Weights of a small transformer language model: untied embeddings.
MLP neurons of a small language model. Each row is named by its layer, matrix (down: output weights) and neuron, and shows model dimensions 128-223. Each number is 500 + 50 x the weight over its row's rms, rounded and kept within 0 to 999. Numbers have three digits each. A neuron's up and down rows have the sign that makes its largest values positive.
Before each neuron's rows, "fires before" lists the tokens most often just after its 100 highest values on Wikipedia text that the model never trained on.

fires before: " ", " BBC"
L9.down291:545562519551454538452593483528471492545432492539514510452489450504463480484562522559478463558478492512442530587529548457423618472541571472419427496622477500576451499500480435446574457562532454547507526491439485576505461516473455571493486488542490483498603545546488450490539600477568499546

fires before: "7", "9", "4", "0", "1", "5"
L9.down1651:483437591492492455401490441501538635519494555502476459515444495407382499440546504569535428470661430429466511508581546400591410472489438472465495521473563472423468485549528449562523453581511526453500475548444522478478475489451588553520564530490556411518560480540509493435416537527474558477

fires before: " ", " the"
L9.down1998:539425494523508503620579518532532523534491486512456557516524399565467484474564513431502516545492453619504464528423546506506523479543481485489471510523476515448459540394466428470436495598546511460418518600482482534529548585523542408529533530455472499497483462573520580545532474502500471529

fires before: ".", ".\n\n", ",", " and"
L9.down2033:469497500523462410447542532517444493509422520542325517429365503445483541493488578636494458531488435472542563448494466388504554463582564430480554456608426539422485524414412480467479528566590469615452515515546486419618511498521535495481518496504555523517474466497466485507505491461592520495

fires before: ",", " the", " to"
L9.down1976:591522477551514374507493467487484503455499441450456515528593599536445535444448475450527495475540508553443474497480527486503499522394487505584568567514444418516427556502578488539526445439517425538534592554582511522526512485537473586472480586432559555417516569462452453432482505521480519525

fires before: "6", "3", "2", "5", "4"
L5.down992:526457514430484590548531538579535484466434493480488561517524520491535527547495495469468585473460526541469486501488530511493498463539500608590461529472468467479478526457463556547467482525466492406576489576532521516540410605475423490527421498535556507551486512492448567593467467514507504476

fires before: " |", " |\n", ".", " /", " games"
L5.down456:568498564530443512512454450528527495533467482453573496496626436409564453451524460445454529586561442566539593613589494491528454491462508427547603604440525518558503533549545410461527535597466499488532463512593584489485490420560514419516522462485523510487595485539564566471526453529395560466

fires before: " |", " |\n", ","
L5.down214:448434521461503492469432447495483440477475500509476486512530456512527547463474520435497473552504507539496523555456532535451581534486595512548457518411500522497444451536548468598469554561553436528558521512512405539496517484487562496425466410520543559471501567530455486531447492521472600528

fires before: " |", ".", ")", " (", ";", "===\n\n"
L5.down1196:484439559499464604468469505511521506549509440448526574515500444443545531466471545460498454431499457535507509550399459556514541484535492490512476510462466476537516419478475397545467460630409494516495420588531485519481560417438513528476515472510350462628532533532520485553575484507542482650

fires before: " |", ";", ","
L5.down447:524524518490459482516417459430518458469406507536572422448550545558470511468462458531589446613457518514451470425525520456519411489427533386475506490450547476560446514449454475558508461556486470608515547528496470548538553489544646443484571522581486490503450528646459508606540540468500428497

fires before: "0", " ", ".", "1", "2"
L9.down923:564522613514571504536449512556482516400519501508543459457489535505593433502445481547510581530495569520464484463437470566491584495503544507638434528561473625413467544455412542551454477553432582530467561583418547524497459588516520570587593541489521446508492483423452449502475505604507414482

fires before: "6", "2", "9", "3", "4", "0"
L9.down1081:610501521474544510512435566518511536529465449423515453512395454634470493533537485467468497493489531438426513561458500501514454458558522439630495489635672540518467520461506469510481515439479432526393501497517487497508466445473382414465493521563515503610422523472492492512529422529497395514

fires before: " -"
L9.down887:522494459464413468498503500416443500473414499465525552515525570595493561465511563476454456554522486497460470534485434515491473553509472463452532392443570498553419475372492462522514474579569603474560474591562473607401485455446505429410532596527571458507545455489481518545490565479575489412

fires before: " ", " A"
L9.down731:532534480460503478421524504459486460534475493490564471446450463465468471512514556470463604508541542498485567473458509498498497463507520489465410466627464454413523485547445486445425527537578573480449554533540497449488467539521310390534512534521506458535493424452525519494462499458423478546

fires before: " ", "2", " (", " .", " |", " a"
L9.down1913:516462516539577514449514494452446530510453586588527499481518497402520403564426532447476446593456588539452514452522440492470420523554492540456495572544509517498522409484437495538462485529557455544469509531506503396430471515528539534534661485492414530442499468489434474504509527527443570525

fires before: " |", "%", " |\n", ";", ")", " "
L9.down1520:533534613503629557528636420473512525546506486483479489524488572535543501506505516438551459542487441439444474487490507473385473451406543566542632482395536461523476459517393423462482584589460406567431461459539590445550438631417560484628525516536506433443488485504505532455527472465511460471

fires before: " |", ".", "rd", ")\n"
L9.down192:483522495601586482468437510524612494554546562487473596487500528494500448486619576534498540429572527397485570532518518469566447479520530552449481508453469462545465518430463458521493531387492566459449561501476503419420563500539596443467469472465479477483530450522412492543493493449504440517

fires before: ",", " ", " |", "–", "–:"
L9.down2131:526523476516600490480573537500525536548501617458563513502480567516440556450535463458478498461443472531480508557493456512479501514427471581479409420487533520496501504512597545499570611548425546503509523409484460506512471487512452599414449453503551548511558473537458410501490409533571456463

fires before: ".", ":", ".\n", ".,", "und", " females"
L5.down130:469497557419556441529556538450506580459450437453524465477496518438522487469501497525538479464520549431464425492418496519489506526450426466528529595545464524548516528397461547477504505479524534460489553462420389436567439583409503483457523464419550461431444495443451486447491464514579505463

fires before: ":", "0", "\n", " (", "2", "1"
L5.down1334:562494525475496517480440548572478466524596503500581564478446550546489535541545472539551443504550482554488458486448579493557469586561466508494382567514571448499474531479484528515624507505528519464536445599536419423493461513490467575534478393431525483500555523459530476478509533453544383499

fires before: " |", ".", " years", " in", ";"
L5.down1644:514559597493450552508521513458438534508408440401608524484490489463529523468514491484480499528518553543481571596552477503498524509526423509588452492515487529491530524518455484476532469593502399553450475518523474487446479534462512468328491506503548429561465496474519543440537508594391526487

fires before: ".", ";", " |", " ", ":"
L5.down2045:483432528410518507616522549548489524584450496433485557535563481457442452502497596434423478463475546477562540515526458516486504542426536381373492465477504513462581549615591481478497512570486486529503493555484513467462464404447396492470481472508302448527504487511508596501447505542597477579

fires before: "0", "1", " |", "2", " "
L9.down2076:435550592472511492533448576550439516573418610482581514494552482473568440528526464473440497515520527539487536517513543585480450520431496475537473550505516581447573555534565493630469607505518586448488517492556523521510538595459482500510529419419537484487579473462433564535529468498488576445

fires before: " |", "°N", ".", "°E", ".\n\n"
L9.down1727:515515535533436509522416524495477442513488504464606470527533513486647521497435615544622489497511471533535370480565486530537504539436501558570516463503591394548516584516488523571448498464572521527508531536506516574449570614522501515525475509481547456455512513504507448414505398502532464563

fires before: " |", ",", " (", "\n", ".", " *"
L5.down98:529472606583525526554563455518459466476439527552476519534498509559556470437467495556469587563473424491483516415430521560464546437596494473448460495575520458508531338483483479479462480593509545543470533568521524475579463567525560546540553504530511423486460475493483513465611466523442441532

fires before: " -", " |", ",", " Qar", "ile", ";"
L9.down1220:520545497449491431460537424506400458538491449571491491465522476538394499542594578501534504556464510575520518502549397591585512462510515437533562513525508524450560499525575500448568499547560484488488464595483530513422433460450371501524532487485570450448495438480593499555490450456543536481

fires before: ")", " ", " were", "%", " living", " from"
L9.down1242:443552543523517439491550492511516546503399490489506517470516538503462439495506500572470535548537472499510531445508468441620486433508601482485480484488486473519471486543467431497545408578486502489456478419595521532532508454519489471520443451498409540539389417452552477510553503431574489596

fires before: "0", "1", " of", "2", " was"
L9.down352:521463521500546444499571467516490508513449520529500535533565475437586551510459548484584610495532499493561538472525591425507447528615519470433425497537492530476517542459396498452504484555468542536484381604457523541596595557512548540506465598459457488497491530472525527529497441521480608456

fires before: " ", ",", " and", " (", " Affairs"
L9.down2104:476416553553512456473579553507476467569435486550427492473492482574487571554499486509451532457531406411475493473469604464500504518428544504432507483566415513572471508457494496490472450522518449482488510587545507507542445530544528521509464500470501536489425536466431448496531520528509505479

fires before: "0", "1", "6", "3", "5", "2"
L9.down257:395480494473541444544473551524478510515545483456535466481498439570440494414544488479510478456551511512539383535504506505505443518529454531515483443555485471508486571505512439531560499490492468434470443514510512496501341527475558421352511478470526484554393555479444508470437488502531596515

fires before: " |", " ", ";", " Step"
L9.down1621:493534574477496591367452416555497584446523459503503492480539478479506491510509572524530492503492484542477501559436599546541453507474503507458450489468560507425480562495555452477401537481527573488469463523415499520474486548434451432451473472515522492546521521525523474491470588484498576506

fires before: "9", "7", "201", "199", "6", "3"
L5.down1007:454490572484462438487563533392418600545395465541453539451457425475599401496493543425452475489473532512414535456479576407511414473613430444529616479500539476518454458482471583459570602506463490457467521472526492469455493474549522470498514563521518468474611504491466423528545428593531618442

fires before: " |", ".", "–", "%"
L5.down1095:543463474551502589556516397490542443442473481424525602473372462441487507555593523482533552635504468574505400453512591416474529457481461438425487516492488488536551452512585496522524483507533489413466516505479508529506455572497474565491528491500506471433285496442486554524484579541564493483

fires before: " ", " in"
L5.down941:459431535524446518528490490514632503534514500486519518568490530566508545608553501479515508538459567501569463491475606405494485464516522501536512547491554478418482497517597514528358534430499603489466515511473598512486504501511705491514513501473444482465536517439500538568530461515540486433

fires before: " ", ",", " to", " |"
L9.down1416:536501484457542567483468536535542575527489478508468488500547508599462574515508542541439456408530489470530512557491497583514504527496490482488580501562460618522523467507556519500523489534514375560583471538443513460578481512420511487504496533550531488437483524527577510577485439419562492554

fires before: " ", " the"
L9.down931:483499542469561526525575457458477509509415484509528501476423509435458538443519543462421511524536574539463608508513551484580477549507543579482430517369426589499501527536489488488420424460449521499461499488422526463462492573444453532514461466589478511516449466391455456518581478579401470567

fires before: " ", "1", "0", "2", " Peak"
L9.down971:483519599424427494468430514510503495592523461478509400552517451519562475533467533564448448484507527490489549526496577514519483423515529457389458461546481465530495449519451514464483450408446501464500504444408584585463543483563607461431463476599477538543583547497568567533446501454436531571

fires before: "0", "1", "2"
L9.down1372:487500496508573491547441485507456471519505511507386462460421597512485539471549531510569500466481506512469384462422492502452479566420547407559615507579490498542481533496529490471450608459468433511427574519481479462489464486483466317560540488494515475558425493402501436506570421464415460567

fires before: ".", " |", "th"
L9.down1078:532594524469525502496435451436572463515540529445423512556517489517453493421554515384485561557532570432527549605548513512471465463489519494564532490493530530560610428452467437520572557550403431521481552499543519425521536429482505553549420518476482474435494558476539499478478488472498543519

fires before: ",", "\n", "),", ")\n", "–", " |"
L9.down2107:547473476388586466491550460506527556426478516473562473459539499513527442505429585434491504451507537530438508518435467486528480482487494417348427482527526551534434520510466477555491458612545520529471571468447509512507489488521488415459489493456507472512499533481475516453408424467471543566

fires before: " -"
L9.down1300:409573427475531524491543491404505383509469481456470456418532513457522507472512589555532347468566402481534584568522435605555443462554510483550452586485427477580447388441483518466444496522465520513482568468529480430361488497488508493429566468514437441431502462486494551525502400502452536510

fires before: " ", " |"
L9.down776:521479508452506486501522491464508579525511427518592526492531456521543424551584482451478468499514476437528491503566538455405502457490591443438439514587524440497471500624444530518516469545565489473583450520424457389372508455497641493492497594444487512463386519494582542545470523498474415498

fires before: " |", "200", "–", ")"
L9.down547:430493509549475606474573499492581480516453522489475444441516509434439494491525373566539517482578501466483443551466435602581564444527498372581515486457547466480522413486478529458530554505416514474446371560498524541448613521513379549552446501510577499388466460428533423565465483484533496596

fires before: "-"
L5.down884:548532574481488431414483519508502500524514551484483468534435498511508493538503503494509465502496487476539505498412532500515438435484504536511487527536469445489516496474456479530553510522470538495514510548407502510524493453467525464462491490503560520512471540431454517514479521473501551498

fires before: " -", " Lin", " Qar"
L5.down705:352486473583541460498506418517490461406483480543486461504528452505530449465539554503482364504528419488502500518473548591571564493576439424474552528392589504504431472517571494452447423473514497506514444537510553450418503374475496511467586457526455410620470516548415466535536452501562463495

fires before: " |", "–", " to", "1", " |\n", ";"
L9.down954:502475579627539470502473541459510620480506433472559451453561472506558483534468480569522455502472456464551494361572621471502428536555514518505498540473538561601511571522466471528434486555454488593628588445468542525452562502495443560607473491543466404549547477493498518448542587485551524452

fires before: " ", "0", "1", "2"
L9.down1256:473437485518499420534544482545522476439534437510411537542489557477459471471582507454483578462545461500518567417474495429551491518539500479539565561586495442487512467529466479520456479459468439513548569472535477482483489494405551477493557527489423500451433497509560595519451506406472378556

fires before: " "
L9.down22:500355456477432622514469515503486516459471469370489514469604476492448549571476472502569517560444538496559388416450474525441671541467506451395434417479441439533480452543537527441467534347495474521544462531486555573497564572565545583579483612543498503531445434525557431541503450513413439570

fires before: "2", "1", "0", "5", "7", "4"
L5.down1343:489511519468413499430546519574490585478505522480559496495480447555549570427501552581416500472469500538530466502423466558610570444457489508491415525507460462529534436531447523428482524504582479470495417417529494519425500517590477559422483478534510524477530440523503477465349471467582581504

fires before: "1", "0", "2", "3", " "
L9.down1984:458474445501603477437395553429475501602533437519473443566553431517424519432513513449491523493516520486488468474415412617462507412449503479539430478482546386515451508493426465492538516459457575554523418595509531402373412570536545488400437517567491518479502452521507530485603471563502541490

fires before: " ", " |\n", "|", "0"
L9.down754:492500487469527418488458494514461392526458462496441491503415508445579500486445494537532461508469535468586469452534445496479497472449480512495486482593434550503513499552479569483550499454516472535468548477528522458585574552423551658539480485487427527543484436549563557479540441524438484514

fires before: "7", "1", "8", "6", "0"
L5.down391:449549477426577491386459441551463531430499455510477552436468501473465491512530450528492457511518496617500419450498522471494464515536476359473570493580462431515504587466429475484503532511581522471509519506527451435493458563591562547485499540543539531558534514553512551593519553550529482529

fires before: " ", " the"
L9.down168:522446506656539462580544515497559579566505474437489489517478497521484502492529433490520591469525514568447434459418574504494393461559523609490531537523451510378411475512546307448531503490512493503429451609515464549579499588566494504481477571499571568438487602484502372471515424527517524500

fires before: " ", " to", " |", "25", "45"
L9.down1732:456485464487493342633480455492552544525462463505571505458550446517486470535525521481519464524481453483538490530566457458485488608485491551514466576525564587485473494436508529486486438546576412603454469578472555436547509515547448542529470629522492469458511534444511492498538404578433513400

fires before: " ", ")", " |", "."
L9.down1453:496424441503583470481491443561424465526501439432572473461460477439495555497539402453526519480526458488448499469544505439529543508520469444526425535426505545390449422494499589492585534525415481490575502499403420588525495529564459510519448396513479515456459568469497462525603510468500424570

fires before: " |", ")", "–", ",", ";"
L5.down1373:481485547466464476492482556469525565588506452531637487502498540464542530452439507502477437480435479427438524479533526496431511479454489514550451448504468556522398458495536488521468542527487650505412412541524423509405494509518495539502413444561414500483624530570478529404538399523505514579

fires before: "0", "1", "2", "8", "6", "90"
L9.down1373:461482583497485464443484517593513556467490425455527414539463518561505525469545566557474477479476533489479524519510552523532388466507425475449542630474481451507464471479458587503549601526477563530558399448429472536447556557491521493547491426459489574441563472494452511497453505454607470519

fires before: ",", " ", ":", " –"
L9.down607:434448509481547582442450406478620469476509498495427526565501572470498477450528432464431533360591526449550486492379440453550562497480479479459529458521493491516483414553477489539491452518478524387414488606530483467534489433561582595485370513428551445506466552456494413394546527529526478497

fires before: " ", " |"
L9.down1316:564443604482392478556534540448450551505532557565487535490454454453449494472502542595567536444556545449615390503423463447526570568556573464509433500483495537533406609535441486598428542438440513513462417481574473508498561584522499475586511458463451492521444532486511528556548502506447447541

fires before: " |", ".", ";"
L5.down493:489522452556524457551387472518443475439477456521485474334538568503429618498431448565635416602467462454530460480474492426511459481490500451557599504520544459541418508414479473519444537491543569584550516524444566503520483578596565505442559499540570515488457503609397451478552485432510489492

fires before: ".", " |", " "
L9.down860:412476502575481419528495502511471507547425561469537515528486518503447474369549441511517509497591476497478433510456498531478494526566523495425550547480514425443491534484486474400479514607496507485572467469468501533458493590488577560570482491387491479516455607480515480483410450450440485532

fires before: " |", "3", " the", "–"
L9.down944:535562523540535465567416488453484529432517459473605454522512474588474432500520536471492571493597446410442536493532482531484529509570500444514468425525476504536462478427421565613529487452578495639531538538402451421563492454390502482542639572519582462502579524421508393465641490395538524505

fires before: "9", "8", "7", "6", "2", "5"
L5.down1941:558528615497390532424429476463514539486506524449527477445538503457518448571530523438439487458500517567475472495441521456520396484616475515483470484586532568549471486510472496510418563465465498581490535559552487503540475571517474564527491419431481499503542493487546457522500466554516510478

fires before: " "
L9.down671:528482505449450359599506534513540460482490489500444460424466514491516438506489496502523468484538459567508436415457649442541572468496602553505520402511490481404498522508541501579465528568419487443417494446421527550525492587565472494521469611436570525446413447468546478454520473501568498553

fires before: " |", "."
L5.down233:554573540543566521450501487420487509467519461496390464453552486544532560584457478576523476543442560459442430458554487563542513529496485483483489509496487468575532479485441567524549511397466480513432481542409542462549461522472478539500510653520539448545462524498490537551464531485529467462

fires before: " |", "%"
L5.down2192:478423502481492465531490492486509474480411562524586505492529582531525547485456413585600484590428488439472405537492446473514461528514553473576530587535416433547377550497469512475467453455516384564468461505471471509490532523569665471459520453442543527552437497529474512512508562455534388544

fires before: "9", "8", "4", "0", "3", "1"
L9.down60:449484499542449469488469454514471549542425511519581481516545513487543512457438506539467463486490507519451508433559549481524353532488501556392523465521531468568603381549475478451550488501511630482584564494547503569456464483510525548535571464603499451460553573419459492556508509526548551468

fires before: "0", "1", "4", "2"
L9.down129:521547475465508543472488536474442449417474557535530486579401476465523541491432541613559593518522490497466554399492470503500500455505455442410566517560498479473412554429502454540459538437539494503452583435504483494482451473520451469352541483446449549497453603511481521589408541472531432542

fires before: " ", " +"
L9.down953:482565472505511557542466444530482510519540463544475501449400479549477507515510456506554574423542591508532431559446560544421517527587445457406434535527455579504446453502466547450515499493463466438417474493415512472458479539534492517501529347450538514511407572448458511453481431506402495564

fires before: " ", " October", " December", " January"
L9.down421:540412506503399555571480460469526429500536538576531501524458432564427389500483489513489589597524419566547550462437510497527538533552532446518532423471427479460418434470455511464526436457459534457496539579474542506515514512548424460484549503507548472473510501470524520513539469551514469535

fires before: " |", "–", ";", ".", " |\n", ","
L5.down1006:488563437493511474554472434516434535568431545574487527505582474460472592545554694472457608591452466475505518582385511460532493454536477528510412474490520595491609476535523519398515470556467544421497518511543516511567498461479547412533568439457521534523464523504453572453486525508521531496

fires before: " ", ":", " p", ","
L9.down1521:500432464464376449365539514461517529410400383488497518458546525503569474422468472524421538555471471530452427540557536468473510492482597549445508426550515464444498555546416483489508546495459557417413540508428479523440516496524538481572532515528520510534405572537486448514477462559486467483

fires before: " |", "."
L9.down1857:486489507515562477503541482504565481524564561555484520442546602513453518616614466526417488465452461479556508529455521459550474490560491459531472556567478460493382541442451565452597513499484527517486532526500501525519507592492461494516441466510496504489479507452457517502497487572442506458

fires before: " ", " the"
L5.down1230:444597462507485502539550478513617439598518522428606423636532439511474521507494507471514530499485443472536477557494547476521553537511515503510470474496429464519498580384423448476389456553525530562464532530497567487522477373528464483488389422455516459468481458469426509429570548473504480554

fires before: " |", "."
L9.down1132:494478455491641461520519501540523530468497484487468513547521481493482408481485537520474530509565443487513523498404462521558478467499417428557509445477515467469547565545523546431598465523619535480471541486489506524487455549429492452529496386462423487553448462488488472452557449514450534556

fires before: " |", ".", "–", " "
L5.down951:447486374545411526529565443485568439529474492456541498516491443478519480510555554446486482538507520427486510524478557454426501620448416498452429507493509536530495532456417562488535461572490529490385526492543397477622461444491569618491519616513479477479471533496441558400497485529577561576

fires before: " "
L9.down946:394485512428516450530589543441498598489394502513435446455449455503590573553557476462487464475518462549507491485561555471519566663511554565519469484530503465592495556568559517537471518473499542462496389424451538427453486546491449520513463526528544469493447579489515499506536493501448411570

fires before: "s", "0", "th"
L9.down2195:549505478535509433611508460560419546402474529496494545493420545472463498583452589443605567444565513596527430476537568391528406444502539491543491529579460559540599554434484539531509475443532544489442550474548563405564532551485571581620522479466448469589555488520485492438472504474398499567

fires before: "0", " ", " (", "1", "3"
L9.down1134:407540483528615529438554483449517431371431471547533466515364538520565498523429435508494422421546433460485566538530601454537531492527517428404504521574540459521476456521574559496475453508499506470624439527424570462471515494457526489489587572484464473541565480455467517463556517530535527549

fires before: " ", " |\n", " Q", " +"
L9.down90:510527490533577551456516498540525542554505542480542455450513427450493447497531519505452487417552558475434493558464507543515497508481513513576449499500403454538516460543483436406426584480512535442438437613499514431490419471467510490534556556514467525521449500525490536522422598428484562538

fires before: " "
L5.down1078:458601551483604440523641451527604495520582580548504470541526480517553635429469494532470609502507462546475498516521578484551565427446541440517431466598549417521569509420603460423509587543490582524524517473447479486526452465563528485463510515453443462452584464504502510519523426462393492490

fires before: " |", ".", " |\n"
L5.down1759:490542609574527493545626482510600459452479486498521584538589471493550528543450451479412537507480468406507462567481614554558417426425454403545479598502434534602526536521531408578443465489442446560458532455495457586544487434387539504553554432580510473426434491510562469534497519396528511484

fires before: "8", "7", "0", "1", "6", "9"
L9.down1470:495464541472561465555543489482555471475473480575620443517523461484443525572473508571464558493437511445522505552551487498469463496484455453374531638452535406521465532589510500526416402406541523426515431445463408492555439479513528560532489498453460512444522501510516493552471457491549553488

fires before: "1", "0", "2", "3", "',"
L9.down1650:510477471570495467472513503484491458473520453529442468568560450518496539541502469554447590551510528504479470512484461624577470512563583433507483542487449448588531371403374509472483468468470424606554412585478479463558416553536565536631589434521515469529485548459466554587512480495507480565

fires before: " ", ")", ",", " is", "198", ")\n\n"
L9.down1629:459454497562422484512562412550485456559412434558535539509448475471531496452471532525608546525423535477495543548430421526470471454552465563565534552608450527505498514459521442523495453528554445571467551399481511514483526463392463491542523438460519578530494597547509534413468563474435496474

fires before: " |", " Championships", " ", " Indoor", ":", " ("
L5.down1155:472578484495555527473476558509346399516470600383605498501507560549479560560511408456604530671458422414604512540546503508485470539496454514499538505529455524522526499461499579536500378574463462464491529468513516536468448478472463455490510566509561452507470519460469517506508530450487462429

fires before: " L", " D", " W", " to"
L9.down1102:547492519562558525566520449554488470549513443470569541519431631532490488469506529426490553537515595482478601538339470468418505595475468566543459582412560556529515415453483444539558548455506410449525489423506546471526577495537569548441515438540520525395571503467508537487476550496534463568

fires before: "%", ".", " |\n", " −", " |", " +"
L9.down1582:443496535477470561579518385511516540504599438531525531510484449498527453490472515403476529572426496450439526523485474585600531499517587525499522531452442493563544590547527427455379534513439466469423505429464518454489518538462502509534490490485482523538574548493491553444531609411542469463

fires before: " |", "3", "0", "2", "1"
L9.down1467:497478511525548560446524528525447529458448501488553486493517487475406444494514541496507497527519518493504462447635563407532481555517468428498401439432448478539517394501492579379546549483543426448532406498446514462468555488426474483486557534455458487493378453497559468464501582471486490479

fires before: " |\n", "-", ":"
L9.down1478:472484427457513434460548528505412524442489451522505446445468451442551470525482548598487512512475490640480531459529530407523472515527477482473524499495547509610474451534471534628501497445520472535473484505525530517561555485412529504473489549559426453578572548461585483435556466470583411480

fires before: ".", " |", "2"
L9.down669:490437506541495491527569488528523507474436479480516506560478395511606442448577487543534448454517560554380428630522514550590456535455517531552548538427518477510435474495438584480464436374544459532365541454550524493353544466445560543465579471437470463415532555393500449462463544516503464516

fires before: "-", "°N", "°E", ")\n", " "
L9.down1722:485520515489522446415474474483513484459545530516495423559464492439425450564412419542495536433428465467505526544496492543487565500534476544504491519601599472511504539548494512492434484511459568431474563588460551496509463499535478518405518528497482546500516474625473511459501454445579596508

fires before: " ", " to", " until"
L9.down140:472494560465574342491513554494526511563441468506497406573465462517549528562496524591430528581453391542468541398430589505597554462532517514565553455498510468459455439532542510450460418530545445457595430498485515525588556490556468476533469510577528513528484520546508461575490450562509390554

fires before: " |", ",", "0", ".", " m"
L5.down488:527486446539403515539534383453531503592569537459466395454442517541534488528520522487475513518593484508578478509460529514488438537363441494421541480474554490498481586568546509469462438542524455486494488553504444478496419503513587386529495428527465475506474552559455508523561423507510480509

fires before: " |", "o", " put", "ava"
L5.down1488:506464593528463448504511544514515502488430387496463478505564504604486532428541592492434539464470536542428515556436494502471507456424528446542525544453523556543493531574465540509459526464546511450481482454503487483440452389513610577479443516569478534549495463562591487524476501471535555439

fires before: " ", "be"
L9.down24:502484526496590493525514478434602522517489563466465442576460454463507576492566521445503513547513542506486493517523548562555540418488607485569456564521484480464489485330565483570497475507511500547537424498492473433535537517489522511444432533545466529515515454445455456454488477529490490435

fires before: ".", " |", "%", " (", ")"
L9.down419:464527414481470533467473455442537486478553514480492478599564393352608540508638532436478524566520456501470517596448627441492481505497502596481548531433557485582507581421490534530494538512511476513550397487480507456624528537569490558591486561530477514491555545479526437544543583549552445498